{
  "n_layer": 8,
  "d_model": 224,
  "n_head": 7,
  "n_kv_head": 1,
  "head_dim": 32,
  "d_mlp": 448,
  "vocab_size": 1024,
  "activation": "swiglu",
  "norm": "rmsnorm",
  "norm_place": "pre",
  "norm_eps": 1e-06,
  "positions": "rope",
  "rope_base": 36200.0,
  "rope_fraction": 1.0,
  "qk_norm": false,
  "attn_scale": 0.177,
  "bias": "none",
  "tie_embeddings": false,
  "parallel_block": false,
  "init": "normal",
  "init_std_qkv": 0.0333,
  "init_std_o": 0.0,
  "init_std_up": 0.0333,
  "init_std_down": 0.0,
  "optimizer": "adamw",
  "lr": 0.00156,
  "beta1": 0.95,
  "beta2": 0.98,
  "weight_decay": 0.11,
  "lr_head": 0.00432,
  "grad_clip": 2.0,
  "warmup_steps": 554,
  "schedule": "wsd",
  "decay_fraction": 0.696,
  "decay_shape": "linear",
  "final_lr_fraction": 0.0,
  "batch_tokens": 16384,
  "seq_len": 256,
  "doc_mask": true,
  "train_tokens": 138800000,
  "steps": 8472,
  "dataset": "wikipedia_en"
}
MLP neurons of a small language model. Each row is named by its layer, matrix (gate and up: input weights; down: output weights) and neuron, and shows model dimensions 0-223. Each number is 128 + 32 x the weight over its row's rms, rounded and kept within 0 to 255. Numbers have three digits each. A neuron's up and down rows have the sign that makes its largest values positive.
After each neuron's rows, "fires before" lists the tokens most often just after its 100 highest values on Wikipedia text that the model never trained on; "fires on" lists the tokens most often at its 100 highest values on Wikipedia text that the model never trained on. A number after a token or word is its count.

L5.gate320:124145101155097112112149146130179142134112109156105130201180157109134189131149110140095060110108068138121113097173106094187143120089083137114143160153150089105178126100074092135151140154114135115173114137133089142170181137116110110101097142108178141132111113111117178128152137128124158101130163155089143095170124082107173148126130159143136102032128090150115112109131129091181128119066112101162096102168108104094097181132105111156078177046162165057144086134137097089105072199127124142100109128176130148185100134156141100084110093115178152096115168107144179093159144156069126168060124167088108062170130093135208122084115163107120123153189161112088124127165107129160081126171
L5.up320:152137101167156194115061133131143048105137110108126097119119122097134120122069125111157116101130054183148133108087115120115142098121110085154122095104124132119130161099179135077151160101106165113137148146122095133145097087047140183141128128140149108161094149110106084145126119178110120141068160091144055162169074146132131143105144065163118119100156135137171077169157161097126113164184144168152177085147169189090135100086103142097113099128207150143119158125142127162162125162179142140098126119081164063179136089114066146113171108138148162124106149134111120101142123141073145129095162155163129079124106104121121212024128116123095131191133098132102208142118121134148087151053
L5.down320:117118157167161064123171156155116129145126128161159144137103147088132162146159167098133167170162138116197127148105093144147119129081162154117114087144093099123120087169139067124146132100147200105134117126171109065151069140081122153128089152093126082139164163087147131155124172114159138041093113131165101133144112085185137163109111137158109108150148017101111141150170107141176188113107113100193133157132125172084162138109135113063089103129149170122092082164126133127140172137180095110138117086149158125155107119138200137112107151219109165128151142106100127145105143075133145178150143118165112145118147094042203143056173136134101136150159068156108157114106103128196151113122
fires before: "es" 21, "le" 13, "o" 7, "el" 6, "ig" 5, "ing" 5
fires on: "it" 32, "ot" 20, "ev" 7, "est" 6, "ide" 6

L5.gate337:153143148116083123151130080163159114099154099137098119149134083155165150190112142162089161090104133175108171083126084167152143120114126075134140193083154245106154136139124141167083133165131167071132126134109120112137100161100134144128107124120128111087125165136063152142112096158108171126116113145055123152159141103206140125142194182159199131092140144090098115126169135138127124161083111085131118093098111086060065149142137092135121152061145108162120100160134135161124090158140064171129112144139094115139137152076126094144145148119148143103126173177143178061110158135110121139076169078111092084098134121134088137166142136109129099097200170223197158153092115124102107132178
L5.up337:135112161114162139144151136096107108163118150134173129094135137125138190127173151170136178080094083123085141150138200138096099125094100188123137160158087170065118142083146117178082125120133135112131102081182138126161103142145112156139122122113130182106102115173119138120126092125148151178076145106091184103148106129130159122117207157130165131140089093138087052142141085080139170143098142083179168088108089126157136112143119124082150129119127147175122099090061126110153116187080107107090058096114139108179171190187145130096076131108121065111144141147181120131113158089153157136089116138182098162083112108100109128172182147149094169067190163210126202104113109114116174145119
L5.down337:129111129089214180147143121124098076138127167142141149088171080121206133104133099115101128141119107187145142090096128109161122142129144115136123106123093125092108126068148146143171167126123175123131133150089140162130107120132107081189156125091109087144102099139108115119054109099185107106104158116128146093121166142112105089108149102098110110121128104069077136167100118146109149131132144118139225144129141108126100125063119136125176084139127102118149127168141134151132157115067187195111106139188131059180159094146162100104122057079150116139148122157130122255123099046118161115103100120196180157126052134134168127112183124162128159126106130133103100136143128201134139164086
fires before: " |" 64, "\n" 14, "\n\n" 4
fires on: ")" 95

L5.gate195:098131088145110203090125141124080168059161110153142158135157101112122190160103121160121105102183115179121101124125158115157128136146149160145119110064151152098088153098138094089130183210124130163122099120142164124120105201147145140061075108117099160085093164149129127126074092132117175198150093182145085091147150096158125117110165169170109174102144123144118119116130061131148149095131100166162147044207120172122142120099162111050132130127111109185073109122084127210093147141110120135100046109094123085117159121144169173118073147111135164095150138160144092104107118110112084130117188156157154134124070130138126129151102145065104131142163133144149164113105144171094127164078
L5.up195:092118120147078177102084074143125166103105099189120149131162088062138136138122119184136092132154129107135124124104161176146136087140179146122139175098121203085111176145161094052084158161110164148121159093145174109103082135177171092122114102117094203110114124174115157137093088116124133172142095148109136110114181079143123147061160165146105181154134161107109114102152102102171089070135064138099096091161137124177118091095156082061107148116110109194083066135131147179090127164125123171091112124119145094127184199156130161143051146098125155142151122161180101110129129174133172168058140121150146169096127132163155127135111157124152135123134159099142208148113142175138134149146
L5.down195:135136158136104125121132151116136158111117118137092090112135132106128187130082068165145131143107112137123123098079118147110129150159192116178112163127095147179119130155168105115115161146115113131114126108100158140126108129138218128086107105135124147118134142130144141148146086184135138151134122146063123128108149188151099090126137120146132155132160076110139119107098093120151112067124113125118129120168123170150122137103110108137124099145121113118117157110109163186081104115099150140118154092101127000094211137232130157108117156144123172119145166142130120255168131129114108116113089145146101114177138088155144154144127138118133166106123142165136128135110115161124101149128
fires before: " " 42, "\n" 19, " January" 5, " —" 5
fires on: " |" 87, "|" 9, "-" 4

L5.gate250:135130149170092119140207122085085142175104115083071169104152177067158129097119181130130098161158067126104149124104084156132132134160156111148090062101098094105102105077062126086145090109106119100109113084095085136159147084140226136134145090100134136123153164095077106142135091171117086152203079144085085158153119133187144161154078139132124128138124148153157077149184126139225127173100070121146140128144127178114096161148121121170087095170113125133101148136041127143100134148148176119161089118172151129123123091109173115146126127141158104114122105121100166093123093143120133205090142122141170101101129134095147146123123153118096106173085173074138187167136152122201130135152
L5.up250:148065098102169122176164200157120144126162071087176160116117140189161162149203160166190116147125093136118115122145160126193142119083100165081155154132173082136172126119122139104127215171122168103067138121135182141132066103140185219133160116098153103122128134087136168146169067120141176145143095137094121143111150114132095156171111117075137126142136145130135149157146127103138123148132071109208208116135083085123133100113089126109126092117069094161157132116154106149176072156116151172094157099121061173147123137107127168111148083137066118137151166114115121134152101114158127099043133153117100126104172101142071105132094138116168106133134110116096172147124068109077122134111
L5.down250:091139134109144124088156120098075077082103118169120099143102167131115160107099035113149135164112184136175167151114117122170115059152170135103155156084134095073108070140099124149138137139192096137136120180119102106073130139146109107112120122100123126163120146097103116121120111126160107123166175190114131141100124082118110178163117156101116123106122107147129124104153185148138153125120081123138094105077192102089179152157093139067093130079164181090177110125168144175136157115139085126167186192118099181085194114113121152155078149119106127131104057138138088012147215115126152212100113090082190113125095120129160106111125150089108136135146111092147142131178142115141123156158
fires before: "en" 33, "an" 7, "pt" 7, "t" 6, "p" 4, "in" 4
fires on: "om" 47, "em" 15, "us" 9, "el" 6, "gh" 4, "et" 4

L5.gate368:129107145168101081162124063148115170091161183165089138107121131143091177097092145140173104116162112121098147075173114109156108104140116150112173119093140083186077098136125067143109156145162094134063130149147165180105108134139145094127120047162164139090115192144122127162066059089199157157170135113121175162098146154119108151141093154088189156130143105158082110096166130134096154134095142112125113083133170134136139136186086131166075142096054153139126151144081119122143101129159104088119152180103139161064174130111129094094138114118143142066135133097121153085110143131084119148074074102146155137161158115176163133125110135048113155222093110177083163139190114109142131130133
L5.up368:106130171146164044090165156110103175159121135097081126131140116126061113121150149097154128155136151129072140175139191115140198095131069145087179117146032132168127099118099115147097136154168062080126141114105125122151132138106157064056120137094098134172158155100098098130141104163101143146144150101170088129096168092069175127143120152140103153150168122147120193175093139080159118084114107104136139057136129127080092160120128131113082133110114135103116073150067134104124172070167207109173138147122096078173138143129211122104078126145073137189052149144068117100098140140130069118120126168140137075159120094116115112121154119137129118157134141121085116190132152117162136116126
L5.down368:126146121080141116118122134111111172173168127159125129137117207130198150109101157107113211132154086157109155104104142132142126161092110112109148133071079110088165089145102080132111107076132117079096136132170144175133110168250138108121144139113140124161105137116141119116104162122142121176106103088178123161095116114144140126142137125119086100157112139131140130173135078172121130102139100137180153096119099128100058110063104096201169123119191180129104057125159114125128092115160086157130137112194124121123065129166135146134172170123107197135110116106105102094231176114121163084155161150164135184107158138136156106059125143081071126108099140132065109147047119130158139096100
fires before: "ed" 29, "e" 10, "es" 7, "ing" 6, "s" 5, "h" 5
fires on: "k" 21, "rib" 14, "duc" 11, "is" 6, "al" 6

L5.gate307:081091108180124115144185146170075160147137087129120150140185111174096128183120228128097182148153111106160094104124121115115135090185135133136144101095065111149179132158117117186156119130150148130215158134196093062099175200162103184124175103133155168134137131142114082141123149043124143148144102125156153130081088143145158097177082186109084138145166145165103127115146126135110172123136161122126129132130128161054152142133143120131121114146187133132130123076133131088119102171156104062095085126164143088057148125134142141127073122128085162152119067108120132111124053110128158166040093112099107167135113073163146123163126170120175127149151170150091149137114128100139092140146
L5.up307:154140072107092092077152169127162133175060034092111098082159193166054111171138122106117112120120104129113181155089044103105090085158107136147151116156094140137138122141114085138152122131144148115125137147041139136148130122129157125117093124132158176117141135106106117130132119140091145101177158141113191139124152108070123106150094136131150066120157114149108122127095166106132086199122166092091136168152145099123101112109114172114145120168116159093130127124099139125155105134113094146172125176137166146096136117077174171146157153132078051107171088186048146131146098099139112156167089126118158153210135073167178069099174110127114164137175074075078126125143135090119050110135
L5.down307:137125134124111134121161119132135115169145151087118133113145163128146214094087113117106196157134121129095150162052118172204165186085063116124130155135116130147138182146156060148139104132145130125181156143134174168187150108089130085130154069100143144136168194115135135138132153153141105117099121157168099116150187084149119099182115107113193108097202108134106125085148157143133083124108111104136148098153096117126101174142092093145126169117126188128174096132077098152113031186114117169152126199122130082115163121136146121117171096117184137127121191113138119133139126104083095107192169163107122164161135173103136088119076076081170109122128147139140134145158131225058142107120
fires before: "i" 29, "ed" 8, "s" 6, "ing" 6, "ant" 5, "ter" 4
fires on: "oc" 22, "old" 19, "end" 15, "ist" 11, "is" 7, "id" 6

L5.gate136:078133148122093182169184157126108130141166094108060121115116197142135132107098113178091147204112115083156150106137103129129110032132145123059111147117176115090149087122134043139154099125115152120124120159106130134083047124219194149118050166168118112090138128137127175105161111153131157078141138156079150073125104160084092165166133161211120185156138124167149114142142132142121122099145111132094090114113132184143097108082123117154120179092125074122142127142107111156145117160139155075061148107097165091125160153162127154071113120094142138170179152112131139100151114202151118064164166145109144168140119113135158169130097203088141135167131133147147145160156122154126143112141
L5.up136:096183157131144125153152205122180158106118155131121086106141120147151170140107096161070189151069101126136103094170159149198121088172167082115173128048143184134123101104151069128095117119118129144096129096110158149085088142191146138151124119119151136100109127143048119171157096130157170160194112171116109064097109143110086093113111182192140098150120100147135173158126109131144119102196132123090135080175157147165100093095139088082098141082126083130117118183132180186100119103135138161103140093101107128150154149143119102132126107093145107112181127146066108106146134210145111096039149127109134125116085133191100164113107093140086176130161122169119145211129108155125105136143
L5.down136:130120148121177168190118106104117162085140141149084133155084178077109103103135106120080132174117151067175043103111098188153067093162153101098138161110099100121167109140145117161096119122107172088092115118157106157124134135183176107159105105148138145121176127092104194154149103112138154106111135176103124110097096146120120089141122139208120135117117159133143151100140113137133202119090132062116141136185155174122099104131134099102112177098115117134127136103095153115143095101102110103121086132118173062180116114181097146089159143120129144126100121114102119255128158145163115090122160134124162140128176124086167145131137164125159159134158133127160128153083119154119128140171
fires before: "\n" 19, "\n\n" 16, " " 11, " The" 10, " It" 7, " R" 4
fires on: " |" 53, "." 47

L5.gate428:115114113162081155095136117118104152115197102156174158097194092101129205156148119149127125091120130156183144115130152150120106126121118160144080169112081187124057105097142116072066166136102154151115096095101131128075084116130148192092131105157150173115135184099092159118100115130158157183106136113099172121151104131147167140119167177150094152130144126097095139150154070153141158113128119103112058059171185122131101118124214146119105152128086038185117125114144146172108135111113156143096139083123152109142194069147186160143097107128144093084149145150130172111132089155077166129114126181091060098131146091157112110156121124105104087132185169145108200135098137114072134085163
L5.up428:084109095124137151174073166117094128088177094170116133137117086136122152164121126122120165101101134134171143141101191169136097156147177162177128148043110150086139138098133104088074191165137172094116144094110177123160117128118185143118103113170155136112088138137120141147094095092087203226072148128115129121151160108139130149097164145139145115133150122153123114122157084124157104055137102147136147086153156150113070152094145094127104124072101095116132082156098117199164100196189109076155111107093051086165178136194139130113117148096144169155137154142174125122048087127107117077113136131156085141130129117121130076162091181186106128123099149109192162157112138185114096131149
L5.down428:113091100102151137151104116123162130132134104136117091082136106111158145131076036139127146128116104150171118085103151156146087122113177135153127144078073147149124128128173164113101167145158118120124137134098127160107140121136177123112134131093133106099112144118119136158109020162162126172107137156143165109047136143149158114146107160104143142144139143097110092180090067120145098103148112107084159126170148139165157135095147147117119127109096103151127133123090134142144073144102140164092101134096116000133182147203165156095164154148190102115154122152123134255134117151098141121099078125146103120148111165127148148143179134162111157129145147165097132124134150141122136167107
fires before: " " 29, "\n" 14, " M" 12, " |" 7
fires on: " |" 43, ";" 25, ");" 24, ")" 6

L5.gate243:079145085108144095184155138106127094076107107163065147129113095185168158209148162094125114157098088123134184108131163159114172091091142091123115132140141069145158097083101147135095182158151137138054145153132196133148102119108161134101090151116103137145169118088189144190148078122144168120072119148070148170160076056144096081154142143185149123115140128128124143134170082115184113123075142126127131169164141122126090130118124081144110119061088113112088145114169099179223177060081158127131129048130148126128142135079117115133110093158175154163125146089120211130144157077157088068137139132108111115093161103138154162096148113135127130097109157132140163121148087107110114147146
L5.up243:088145126126104115111119137138176112128129125113093109105106107111117150158109219122127112164082108128145151171131163136117185108164117109084178186117127119175111121083108147135082146115121074159087127107107183152099100142165151080041147167083165134110139127099162109153148122114163149122115092134143115148106154083185113073161118084162163163158137100140145126143184129081102182163108165116084096173170170135156098127122154121173095075106109101170032137089118147194157156098022130104110160077121149141160132180085153143190164090144128159152122129105116114111095146082192142100113146102126075164114155101108126175132172114132133173128139194151100169135165063164096084166147
L5.down243:132156084160101113065138164117144133098119130167130152085099195070090137131214123113085163170114137124113173137107144128103150145119182079119134194115146129113210144066143108102088127141133119120134157108124152120131099122162181112113124096129146064119089135138151149116177062119125094123149112154166167163149135127142138121116146108124131115143093104188132116122172099096167116100105102126105077115120077159105114162111132096156172100108138147142101148072170091086127165127111130187115113119142141114110120144149159103106129195107103107149157206128151084255172116099118141120071092089118144125097156118159086124086096155142179151108150115121160153039129136134092166106207
fires before: "|" 18, "-" 14, "1" 8, "The" 8, "===" 7, "==" 6
fires on: "\n\n" 71, "\n" 26

L5.gate57:100115138110092134115108113115111142066213096103131148156131152118097144092143187177143144095142142184103130140144126119167156096161147123165172178110096121117106127147146093155112094162139220117124202082088105102111098142141163133107092116156142111146161205094162146138144055087123180090201083149119150106129141125129101135107124167169170116129128093164146175171129046132163101130091130128097130070151071114139104143090128137117044169080139232104107112085120128133093065144121125126118093163087104162124125118125156149128143116129115118114161089137161117097200067113180081128112123107105146072166174131097151170134142147134146215152113109137106145118196156128128109178155
L5.up57:118071160170126069125122111110114125103121184089096138055111146081183099129137152194192114092149115088194126153169169104091166117147134144104104134164148102062116152111100146107162127222142125115035150121133076109128082084103193155115089176101149175157133134200202153129101124145145174177147143103137123095145104133132161092120157054152143150155086115109110172139104085099151130138146093138135135114141073118147048140109127126106106141113152136153112185091125133137107145169138144139099061099085151188119107096086074126109066119123103130132174146081192129115169126117179142111119139104149124118157131121122150194118064117165146160145093127118113082126117146094116136167177
L5.down57:115139156180155141164178178149186139115120131120119132122086131093146095140131099068083140136194189129073143086163128145116101120080074156162141162096136114122072102132096121149134141088186128137153080159200153107126148115051127137100142142114124143219142130148105142101176142084132094150132115120101134197177147164113177135141099130074124118095134097119114106077121108104125097100125118144142152116106116104087164177088107110245135115129107069212159112146122103142143131143087183114158176134118117072130103136151111153091135104130097151110133094096089161251124134100157103121103078121181158125104110122124126168132153106137157132092123162113156129186166142102097135213153
fires before: "es" 33, "ed" 21, "ing" 8, "al" 7, "e" 4, "ion" 4
fires on: "ot" 40, "ang" 12, "or" 10, "id" 7, "an" 4, "ce" 4

L5.gate14:105070089147106115175118127104119115153137111128131167152123199125159183143127170093167143144165087147162151110145068110083098042160184130144122093110138105101059121093109157134137117127137129165145089156165158161108167123109176098154128114069110168086135117152135148153077128155123135146136110109090121137173091114142123163125102160106120188080106135140194117159136117120135109113067090086154126109103195145053097110160064077181105118098081135114080117143100166124122163142133135135110145068128123097207104163159118135106114053133105139125067150098075096108188097120152104201101129170080085111114080117149105161131195120058114144161151117111090156107074125114187115135079
L5.up14:158111192192120076145116190153162089200128132128128104079121159096085145134133159147136179105109126148185126145121081067115093116099234177152148146152136134120127112095018126125114152136149114117119147093148123176092197104072129130168144129111157097094114150181119080123095126120127169114097135179138034141134110088128131180085112116116163130071129106134094117142084112107126091125138204108122172122146080076159101123182148131164086132150122155185112150185127116084131097149149093079138163169155129138126148105169160143126095052145140139141123142095137124110159104120159086159124102202101148184189144130096154145119161170152107141139108137126093123100143083155167165108093
L5.down14:087143112138055197166132094127149127111158139114125191135141180171124093119164145148138133100106162085221124109063078095137097104097143149101203066101156179153085158174123113084141176111092073087080133138113116118152102170096139158147151119133117120149084122109122117154116130166160216102158135107139160105198143105096158130166163170133118122112119203183153148108096121139114181168140086174136108108101083146138129113193061144185086106155146177120140111114123140183094133141141071152074154101143160082116099140098176162159114142143107110120104132145169127173123186154137134180121144112097096086184108105134184150112122132098192135106148093143088128134095081158127136091140
fires before: "un" 14, "it" 11, "ed" 10, "v" 9, "and" 7, "op" 7
fires on: " comm" 37, "ir" 17, "ol" 15, "el" 10, "u" 5, "al" 4

L5.gate100:167162146077099099168162104106094180149136114114113109174119115129154126120168088098086075103115133111160148147157082087098170098090116209119127052128169156186155103199156108093115113082142104140125115153102096135126112153090120070032168171155126173117156136130124116152054106151163099114142093091168183168141144160193159126134088113168080088152100104135123079149111175126131138133131162075114135151109141162122158110151091130104107043142170027170113141184088111157100124148128091120132122108110103125145136135136123146086095154088104174129132155121088136099165116138158116050102185141157120097155165106080178109101091133087126119126104096148079204125098111101120108122117
L5.up100:151137119140077140149161118079125138149153124161085097219127068167093116150135108099125065135126170124076098109162116065143144139130146174145130065090129135188146113130175148131111133081101131218083125132087096177160115153133065110098115120185194171105117114125147145127032147106107190105087106096124163142111174131164173136099123119141133161096106114094133109189127129113131131148059128068153148132132127115132190156148097147088120089108119105116118145124078152135113162190096066102101193144127175131162118153108101177060138113106158119150161125079098129105203086116115100131141138064121081117114120162132178122112107153104132133113136095146097146123121144057084072186114
L5.down100:126127135094127099161115075098108153122114134111124147142146087110147110136164021138100130109123113142151114100122098099057128122116144188106128096144121164165122153161156120119144123089118147141153141174132126128139088148084150084111105127072125132122195116203156105109132097126141142122111108141149135205097141105142163119100107096117047154155138122076160087101098131140146122078177157057138122121115142099065135110135124140145132088139229111080136196133056142119088141131185106131189131062122167084087101180132080123093076204136097155129108174115107147190093163097152105129116161159139181140140145120128118118063113144143134134110213110124132159090069141053138064117162
fires before: " " 35, " the" 13, " February" 6, "t" 5
fires on: "il" 25, " In" 18, "In" 11, "b" 11, "y" 7, "n" 7

L5.gate28:136204169126125079137088130126122244112159114075083083082133110081131175177148111143108120147109161144148111117147112107146154116115143096089133094097097128152054136129122134145092135125173139178097186087092130143137145148130165125104105103171097079125113066065100160203112098084158140123163082137114099082128158081161132112186167115173074148141144162134156157184227146085094065158077100092120167150140152215175090108155093081122109114092117145113124150133169120180100151155094123163153104104134124180120183141085113083105145157127199106117109101144089116106134092101092122133093098118124126121115150121140091158101110120124151172113159174143103125161106126102114094125088
L5.up28:111188080093138094134184101108159140159138103098089129170130124127157096113113124113138133219175171155082146156127143166183162144136095128114102097114135156069136102151190130140122079110156156142147086095081190114086103112174125098119193118133141129137154145088131138056070133178111073115126063094133110181170147131124122162091128129143052110110129133165086100125144102197076116111125157084111157187120175106107201115086179122146130123171079113159095141134051141153144122144155086126088134098080114163136081141201095124203134096095065087122124150122133146123116134121156159123107114139082122133129142148115119103153121092132154125153100095147119174094054145088074165172162
L5.down28:069136134155134146136161107150154103079174116102121135115137161150108181211144074096139121058109182141144108155102100104128171096094139116097134146078179152123149100119115145149077189124097118126117109105158121116147093146100155175134070174070145189153144076112077137137153084129076128142144126038126150099105097072116132169170166165155124157106199101151145141125102177152115081140117102111145106151113089133107110124185079169144092138087093078103121165137105125139145079155138140148120210131123136143089131160124145116118142119139133088174038128151142075064110132118126159154153148180081134019106109104146098108139089127227113158122189110126112153129151137148120142126104
fires before: "ab" 23, "ro" 20, "ate" 8, "er" 8, "-" 4, "hy" 4
fires on: "est" 28, "u" 27, "and" 14, "in" 9, "id" 7

L5.gate164:086118135104070143142137161136071127114131116145103089167067130163120151116115177140103147130114125180176213153170110108130113125123086131127139119057095129212132097176112150129096068107081119118086115125161150148083116098155152100080128092102086147115096179116146132163106129173093116184103169167117142153078111152163109125112136104121139157168185156168141106123137132155212117085161142097127169037176159114151080152086150070092134092103150133135138155167084127150133150125102125160120111078093091157178133124144129169181089116124121055181096098116121108098146082127118110124116093134148135097100113194076116157118191099222153144159193171086134132113122137068127126132142
L5.up164:151106125144086096160146062173122102076115123121131157096113135147139112131185170154132101132161132130099116063131107186158114140048137037116097133118119188169133107122111161079111126112122150077082138142162123092119076144126148142128104201096100136170176144082145152077071182150126088141097145052144136124100123105160135130181184107126104138083083172149114124091067104112164135130087133104116187145121116122165158052109178130138157142152102137140086169146122107111108139141125038183195103091148085162224141167144119141082087141084088090135105097177127101134137126148154111197101156076152139143113125124144085101123123149164131110130177163162173153127096125167143135100134
L5.down164:124123166112157154124141156148081114095087103175091066092155123156125161141122120109090134114119143124195188055122093207147079155087145126147126179139121135132089109090156152165106106115164099134114132101102134112091112154103117126138196070172181086196125138118095094114164116151142132054149129122086239109121125122114134146082060051090166097141125126122112142122173156114160151103179164108209115141141146155116170128160141157134187140178166110148065161150162123162110132104148161134094112138193093108083087131143152125111140128134133150201128120146153088250126121155089154166154118105136135103120170117113138154102145121151107081136151095189144142122164152129144098152152
fires before: "pe" 16, "ro" 14, "p" 10, "te" 8, " |" 6, "ic" 5
fires on: "ro" 56, "u" 20, "t" 7, "ot" 7, "it" 4, " |" 4

L5.gate216:175155175143149122134131189149034154151102162075061148135146087155198125162123113112136132119132097138139145135092134169124150134137177159146117133147103166179082125126103167118081083178124094186128161158113151136125103218166077121136156113174094136141137117143158175082175151102141082137141126111117106074058107105169076098154158117194090080132130110141178142110112104172152134134148120101164184144150108136162133114097152118119140097084167092123149068105118187137085127118156141117085096113106149143120136078104162130118081152133124145129125126091169087126162055160063086148150115154179133114133146151104139192101178050210092163171136133134133109101139055159138139099157
L5.up216:109095160108153125102193173041121155139145120096139152155119112116096114122127114140175130135178077099088073164123174126179138134206143173116195140133136111146147135128142177060126133117120123139139114111096116110179125161206104160107107141112116098126114077105164157112166109123192130103174117127170175117144169123123149175113175132136103134090137091147088160149128104130186113145167142098131129124146089175128176143063147145078102123102058121130131156185143090078139086149129125120159061152112100185147160135104138119107089135168090029154132104153113082135169139130048194120138118091162100108076153096166104095144121125117083103142171078081190143160146106105109175149186
L5.down216:134084141132183096086099156094089143130102138123122146158120110136121136132168154144174156163060145139116113130094173080075131097112147170075090151047125131151129137137108197144169141118138179110068083164141079105141134094160136120135164118118131171152212142120140133188134182075119115124117113169060150084110164086183079090169121068059118161085195140091133161109090122141197165131144106140144085174107104130065127112122161063080183111108147129176087109105200149176073102111141143144134117111174096134144131162110079130130105073147119108163131107147146095132111122116202135144129184081140115130103132133141136164131134142150193111129091136094044126140145119135121093123156
fires before: "t" 14, " to" 13, " in" 12, " a" 7, " with" 6, " at" 5
fires on: "ed" 50, "il" 22, "orn" 8, "ied" 5

L5.gate53:151105134193134148173133121117129154083115151093112090193136163200078121149152133151091122140098077109111106120143079131155121095131180158086163148062190129130138187094097111111089111126131157112114131126068149128094052138190169129154131115095110108124110118126131145140113138092070148116192092123110094091120093072110114170171159193152074127114116121155091153165104093122151126192114121103116098122129113156102040138097178086132131146126126130152073059079151120212137120180144130162173116096086122106184125105083119181165067131140144129129097146112156163078139120172145094101068164118106125120135183124195101135089193150171110081160148111114118160159156120086159105123134
L5.up53:142088098153091136119172146170165133078100174092138162117125175144112104128129124122130130089129137131053169115126096129144114123153101121081180116084154120131192137131131120136082103114097145185208136132115116135123101135176171128143131093124164079111100119166070178121110136110125144129113121091128087093132104137110092151134171138165083138086051169168157142109118146110141108112136150064096131095123079132105082155169181111131086175144144096086111142111077180155128107200162103147123159127103104112098140134103177179169097159129218086123159126089179134110159200153107113061151105079058097126119146098149193163084103074126125113210158157099154167151206111114172101125151
L5.down53:123173154093133133176132130122132167107123110122142156091133220042070115112138079149109150149168141116107110115138149176099086120106097119102116155116100117149154142099145136120041139124121101143105101095123149135120173163134157139121088151154078097114115135138074181109149143103147151146131133162114094134067083108122113102149138122136148091098179168135098149109105120088125213111098142123138126122148096117194086090148186160084067215114110103125100163083132159079122087153118113146127096121130175112135141110221116112070161133119125130147136112145134110255149141142167116147127115105127105115147181117102154126129122154121163132140165127137155124113101099159159177144134
fires before: "\n\n" 28, " The" 19, " He" 8, " H" 5, " D" 5
fires on: "." 100

L5.gate17:116110120110089100091138148138077127093157093141069115144132092124120150125104164163127092180195145169129178148111041109122167159101101151087142136094136116092087138081173094115093113132154112117096151136141119097029148078135067151141063180133139185156135108142076120171113145102122146102150101137108133121109119052159158077112064214112126178130116110142119142118165132167155161054089121100143058095100104170136104109127108119144079093112095136121127105197174124112118150138078114181126176056156171119160100183100097071114132081119144122147126105111110195082160115122075139142120112103124163141161131167085121113087114131174151177133107135096141112149122116117053096121154
L5.up17:156116107066158085154159161117106113077113149155113152109118120119096090092163111123190121148177181125151129136128108182074134088131100086130144153153091107135169138123173117159148106087110067133113159138123088133108118117169125094230132175166155192110185158115140126106128111143118148122081148095171139165103142110102155114136126173114147076195064101152135151113141120119143151084140170074132147120136099152101130109122081087094140103119131143046143105142160141073161158081112158151181057102142145099168125168166054071080155127126163110205023172132126165122107155126134085146109121111135165106143103177070126156064085117097178134118129112094138123128093118059124117103142
L5.down17:165150134124164048054117127119133070099120137121132190078187141099107099096164083109145132142137166160155093193161170169094119126117146113103121172196126102088137158076091126135150074129151154170099116117099176139118131126070122103186174202145130160077154171170133147087124116082077067118148156115135183141099129116094172116111140154097144138163031106153126132108087110078140141115124119080182124156157123185198142079199147109131092137130138115154076135157132128056090112119122124150159111107135129117101111117118108080137156142147089125142124170142158121191082105132119096153131166106132137120126070089108172135123128117128123213136144088143148091088105191129177162133177
fires before: "-" 98
fires on: "\n" 100

L5.gate66:098135109123124116117141101099140142108098133145120153115080100126127142163094136081124153109146153099132197114140147109132255149145049111130149176153161084108129173133154110164105159131119133139143077112111191116130133108137124124097113111093168065071149103124163150172099098116112085208100105090121144157140126123196167145165123171186119149133074193145179132137121163131090115099115093100146161123155102156163096130172115092107099124122161075144092114168124166148064106117072110119140144151149172175113148190068127174166073089083131152141150130169151165066129166095141163083079107136095131106096174108058093138150163172097109071078121151140148126169104091158096146116144
L5.up66:125135062174112109143143158147137114128151142128102168161159137153150111123146099147148180148126134139162146112186107145123165126128093120139155104132123102125155164119142043137115154112191196155163112167127177153146158089109116123127148119127135102134105101128169149150220124099152133123127107138132172156100152108163089123180113182133107138154125131124108130124168177143116241116073099121138091128130150102105125200074100188154115163126152106133049082177113172034070105083132148116162133102140122132123127113172095143124138102180108148112170104054141164130123164208143206115052125155154112133042134090133112114084097151117101135131192130043080124147116124112142145113141
L5.down66:119139145126092161131101157144136107091158139171142069114134119139108108079094140128109117163131154152151125164132074130096172151145159123044116078114142115143116082140179100120122130102128044153173147128093111130150146164143136092130199069117068134096161163149051100127156124158086137140110058157156169146173141142174107138132142112098069171096122136056163110103151105099126157145151117141148151128098110180183125113082089121131131103126187057176161141143097096091125110162108198145097117204105137152141136109160136120104147048161066108103129120085140167118137128128088162076137128117142132110141180174129110167151043180186137154189113177077103077127135145148072140095112
fires before: "t" 13, "ing" 10, "in" 9, "oy" 8, "and" 5, "enc" 5
fires on: "g" 24, "l" 12, "ter" 12, " K" 10, "k" 9, "pl" 8